Weights of a small GPT-style language model, trained from scratch on English Wikipedia.
Architecture: no biases in attention or MLP, normalized queries and keys.
Training: a variant of Adam for these matrices, 437M tokens, 9090 steps.
MLP neurons of a small language model. Each row is named by its layer, matrix (down: output weights) and neuron, and shows model dimensions 186-281. Each number is 128 + 24 x the weight over its row's rms, rounded and kept within 0 to 255. Numbers have three digits each. A neuron's up and down rows have the sign that makes its largest values positive.
A block is one neuron, or neurons of one layer that tend to fire together. After each block is what it responds to, as a language model described it from the Wikipedia text at the highest values.

L5.down35:107101118176125134084119119091095144072090131111156147091130130147102117096120141146168130120143093127169105160143096140097167095108082134162120101138145142141141165148151131165119079114089159067156106125132117125156096131134115139136098106121124145141099143165103149113108126131151161153
L5.down235:133106115166080147109150095143097156152106113119092124150136100152147116135148059103088107083119116116124108133089122154117163122145113137067107117088154137110118154148163147110107113168121119131116094133129125104136139105075132158145108097150134091140115133061161138098126094129123115094
L5.down329:101095151101088139150108141145132107170104142153128162091148108116151104084119126150130146156167115147130112106136149134128131167123160135117137166116123074112170162094087132168143113141153110172117125129087127072156112109115138130138120159145114096123134116162136120127112138119104097148
L5.down405:106119137099144119126112103085113155109109146132125127070123128121123117086123089144142169143095068126133146085148116111115128114123066121143118138113116149145141147148145149134120113150093108123098122141100131145113131110111086159068100121102135133130090086133074156118122117078160196129
L5.down557:142099119137137153132106099127142116152141143146146146111120160132134095106121140111150113120109119133137128157124123152113115135137155142129139123100140098106123113110122117091175137177153119151157113092142136160112175113133118110145134139111140132151079131094149109159109150114143153123
L5.down627:109119117137082140146171157147084126146129097119173144116087151184130084137141126144137120098121134161104122133116144132126152100112125126115124088157132087139141148145102091127113119164142108142138141118150082134126101134110145094141101131105130106163131152135124112125081154148088121110
L5.down784:119151159127090118096138114108130115115154130111067164089111089118115062088124102137121118152104135132138130123130151125111158135098090134132148090125143098135143117110134130143160133118137137151099149108096130149101116100078160109072076156129136088111122132147145127120144147154133095129
L5.down990:103101124130111121138098113113124122082121118103115148133155154125077159095152135123175121125148100134166139113139179114107121063135103114141113101137126156140158150145140120140134122102098193107149133134104076139098108047154146097118096127137119117138113095117066122136125082128166160134
Responds to: Wiki heading closing markers

L2.down795:105098128104117070098116137111124118131088125125086126099149102122148123114082103119101097124105107129116140127131134130088091106139122140131143144121095119172185179104123158139120100119141140144169156114153146153116132131098181110098112150156129127106095157147158106126134123145151130150
Responds to: Receiving awards and honors

L5.down104:150104149094177132138108094140134150157101128106140178161096136076165159111103134089153152130100166145150185126103098129114159112112126139107128161112076115123117112078106129133157087139137121119123131177087118129161127111167126096151128103151132142143131143164165117092149107142117162162
L5.down163:151122107168099174120123106089138106143120158147132129099176127114154066105115142177110100129121105157110113141143161136133102109099179141095105112126136143144162114134139124137135131169117111133140179101132060116112130105140113161126137131208094148144156122146152125143139103120128147141
L5.down270:115153153120132137122116148129098109115145142117108159144118132097120115141174109114150166088110123137113191131120121086105156118116147109154126128161106152109082128090114157121126132147142120169150152123103120122151187135118135159158130126140126161164124128134157118095173154127155147145
L5.down403:100126162117131118095152130153117117150123131113129138104117140068150091143088161136161134156159158155088151118132129170127127116098125116112140169137169145097124113146117119136199106147088139100112112158143128112097134112133122132118128122144102106118114150167127158149133126144148085155
L5.down422:113153122142110140102132122128118143127113110089145167158115129093118126151103100120120150137103145173116153120117129111146118146110121176137132130110084124132128131131126116073135145152137125124128136139102123153160100143150145128118121115123118119166140107139147101108114110145110144120
L5.down556:135178077144161081127070112166103160225104108193109100130124178132170133139125098149102134126110144134156087122145125127137101140141167120104164127132144118114147125152141125188105112114143107095148149135127125105150148117143124126149100125169128135102140110162130103130153126149111116172
L5.down612:094094115140136127151143094127120101136100143147153152130074091128152138099140118107163146116088128162145157157153079095150125143133116129119133122144146097092096142103132100127094112145125129130102125167122117134135096186193149122165161118133107139108140129138147135167093119109136129170
L5.down958:111110161117119165118112119118100138095129135166098129155098117156135146089113122158134125176128120122163173117130143114127151151117133121065125118161119102180136123117109122180139099111147108143117144151131153114143138131113157123139113113165133183124116121170118131114179134127143088141
Responds to: Numbers in tables

L8.down404:159101161162090135101100062092111114111115141121147240100119116115135111104130100140077127108144163128116162127145131119095119145152111122130150127180121159121115133149152127116156077103071161121094136130118091116085118149131171102129127157127129146161121132129131137131166124131129128117
L8.down545:170113144128127141103129082130151147168119134193120110178108123087064120117158156130130156108107123133145129099148148155163168175102178149173149147090162130127115073162113107116143094113131105151104149160083141103133093130111121122142151118165145113157156119072120113119095143159141100125
L8.down553:120096163133147130096094143144126120157123097115141120134137124108130138126129133121143126137130130110055173126136148109122109131160169130104107120113161110125137122101132122142105132074140104144149136150135059145133128132086157101178163177105154101124156116126129146138110121090169138135
L8.down605:156104171123146091136115154158124111138122100158094095114115133122144139112138157162159112128114062136085103118146120146130164113138101126155118091130178151092172105128138083180162142108128138134125096126091128120127096136089156144102110137129158087155143129093149142146096155150141188134
L8.down667:123151130128096144139128142132077152124162118131095144150135163102137145117133142120153083140127102122130135109120113140100086130149157130098125133141122117093119119148102139111099111124127136145080154088154097109109115116142149146115104145080126152098085086126120177126146140162128113136
L8.down680:088115101121119102151097115124100105117102117108123169159119108151133144127125107093125168151103104143167147142158131083138139090119116136122087126117082131149148169163116118168165137125114099143125129112112101104136158102132108149112150159153113167136092139150199103108118130143197131127
L8.down725:149158076130131132118127124139106101116158112126127152137139146135139100107108127123132147144118125122146155128107159085111119117118127128134128129088120170110145148112120137120146147106128121136115123116079146068163102109130090131116127117125130164170128169115105141131124124120080102119
L8.down900:103132133125136154196107111124143131123125107137083120087139139114134153119117137142179100132120113151124124165183111126123167092093138150110116121157109108139134167099106129130135108137087171115106092118092077109143112122174130108102089098141130135144142126130133106110063131156159120076
Responds to: Section heading closers

L5.down27:108140120089137075119147118096145102124135103112160148114114115127150130129138139108127105114145160109135148108071104130151116122100122110122122093149127146143138131132139141123146118088175165124084085177106132107139133149116137114116096106126135119150123140176165116148155167113071169161
L5.down34:155136114146145128062106177144132174128163138111166129110123121115169103126095094130116146100172114135127158142077098132105156131104138107110144112129140147131117146103105113126097116143121147136110121130112102155090110144080111071173133185107108167144107148123125144102149121129137158139
L5.down268:135084134131147137131132153140121095108100109130089079121130147133133143161148136109157114086160123112141170080109138078139132140155121119091129117162141127147119132094128116132138113149122111137130085134096136139118134122134158114156064158139147106070117131114125116141117151131095158137
L5.down281:167182096088127115145123107121147133126100100182166135155108132112156119095137087109137135134096155125138082124154147121156126114086150121160143152118152129141091160106130179175098120122125146173112121147096132127128102132110112085138123133114111154114113134084105132111092066153115186118
L5.down374:116109100093121128089163155095133127140154111131177148118134136149153124117096132106132157136132118117146094094119131105119107128134093135158099117123114112109125124192128143141151118101131129146111099105124114150149155125164139148118102088158129152123124091130155146074165138139136156131
L5.down419:128198098107073091117107170115138101131133136110135161117132089136170149068131099162104133130090133144125101096055105101136130121135135126121174109165130105135110101114107175115116118097123175110123088122112119115103162091128114096129117156131116141114110133145112114109118137130086122109
L5.down509:106133095078133150112092120129119101109099158160168089142138105134087180118167143124098120163136116130137161109116136136153154130164116134151079125133103097148153125112117113170142097097146126119151134122116093122126115117096170102151130117095138148154139101140146115123090165119144144150
L5.down635:155132124117154110129168158142125134109108125156150115146136119121140128157112098154169168131136100132119159135113132084126129116145156093148123148159148140125137145144130111142124171136136152140120128102134132142124094098145107131125136128167096143086150106172140125120143111128097151154
Responds to: Acquisition and possession verbs

L8.down21:137103126117147081096126157128158128127133115133126145134147099135141114148093101109098166153141158096152126109142117107155112115107148116152146137131104118124119124143105114117123120150145106218098127127111161118131149094107128123110117083168128120125162137178130131126078162121120129137
L8.down88:161145130091148093129134123161134131151150129141138113147150113153124132152098164102144110098136075119128130115121153142162046104083128113142114157106103124167160134170152108157124157124097105122151121082103170143134120109178125098112108143141149110148095082143130121152095149112148161129
L8.down119:155137135159121156129147129131133124129111127135110111134112152121141132136138070154129143107134120123172144128142130106130127110143163105133117132146176107138126128131117111136130113192142146159125131127145119159095137136137134146155167076160138121157149129142158142151144142112150126132
L8.down200:124175143141193084121147133154163078122105157138101084108106164065147121131110117128136093144178180098121074149144164129151135132127114144145131100122153157146101087112098105125129180114111148118050135105124153159133094138128092095126098123137101139099144140119112160168141117137124122141
L8.down402:116144142149102091127083091106112129116148083155128212131140098120125163106157112138117100171120122117118136131100104118122149154114155122106164100166135100134128111135115128127096121108122120162146122125082148116095142108106119122120129103142144148143179168120119103126113220130110110102
L8.down442:153110156126178140106109136074138189124110114110117102095129155125094103136130117119151108132151174123140152101076077151136130113101104154157136163121129165096092111111110125111111120157118098124090141113132149134140118126093120115091118106115113128122138126115153152151100108099154171104
L8.down458:104150182158119143117113149155089102112118147148128141164128130143140151132126076137103133111102134142087170154074094093111123134134150088158121106130156135130110156137123166088145147111148125140103177140153111173101143109109099121075158115131121101112152152120146152144125153115139157097
L8.down982:100196110121123126162148145110138129100115121148139101115106096135096120136123113127116110133151112111139089110153111154148140122107125124090147096094155117109068151140130105113126154115151174135124159181097111135124157139162138103124117135142114159149129133127164140117111079097100116124
Responds to: Perfect auxiliary after subject

L8.down229:111100106115142133127174116140117147160096138141138113099107117078141114157123116096099086148146117129118124101072108081134124119158110136152165105169111114131128127135105126105124096118120103120065113114132092143150133125117108127169123141157080136148148097110082128103130119159110100103
L8.down235:155140113134167127132170114126113124119109113160127166145149085120145167163121135115059146110104142137132109135112119119058181144147076129148085116132147202119102107170104136118125084119105132129151163178125118128128119101159141155121126162141147122136114127117128141088095127142147134147
L8.down242:133113130111115113087075150101093122090124102169073024158105135141108147137102098102101165106134108101143107108125092126169132160125125117105149107154129129124139137098133083122154086114170138153119131150088094082093132140098165113132140135135126112110161097171145146113135129150139094112
L8.down297:050120170167118179080175161133123118125150089100147172111117111159101124157149133130118142107111164138112144106098116137125134155119092119090127108125114140138127120137175147129109131104147163129155140171136135137115154125092145103157109133142159141144113144141170169133140128161163130071
L8.down455:125159154137151146160123109107126162097126132153121178108120111118108118118106138102110093144126176118140114125116104100131109131144143115111132142105152152155120085087138123151156102080150162125136119168191097162135150124118158164106101122173142114121093137152107134112110141121119101141
L8.down549:193143118088127116102103124149137125118075056127142148159127113119093153145137137102121086124111119107140133128116123121133094145137102098135141094146154132113122092154121114165147134146096124120127109139164094140106126132129171160141121145143106122131140143154145115127118130110112138131
L8.down815:125110114134136148143131121135138144145121108073158212138100052102154124129144152089122110151119155096129171131097120133149111139113106109077124167079076131137124114084109148134169168115150095148132122140117151127126190124133096110131137113123128133130131116154139138144116202131124110118
L8.down915:143132124117078132129108112118120117147083076143114124140096129147129165169160143158122096139090133081131081131151104142117131146123104100137080137125102116103175146160099095127173133129102124176128118161147110093110132154130143147139132170129144111155082143110116096111134162158146139107
Responds to: Leading digits in statistics

L2.down655:150130117127105148124136154144121122117164155140124100161131112127134145157112106087152161142148111204099100112120128123125107160119129131102129097088119111100126148103086161149142109101133156148112173109144129148159100090152152154135100109100141108101146145166105136120117119158117114134
Responds to: Country and place names

L2.down37:141114120183138158135132128158106147173164093145129154156170120118125111155123101120205142143118140079135133138131132103132125101124116125136134142131129133168115144139157163100181158103076111090111141141121126133150097118119162104110125130140142122153098140142130173141185117135156141134
Responds to: Numbers in tables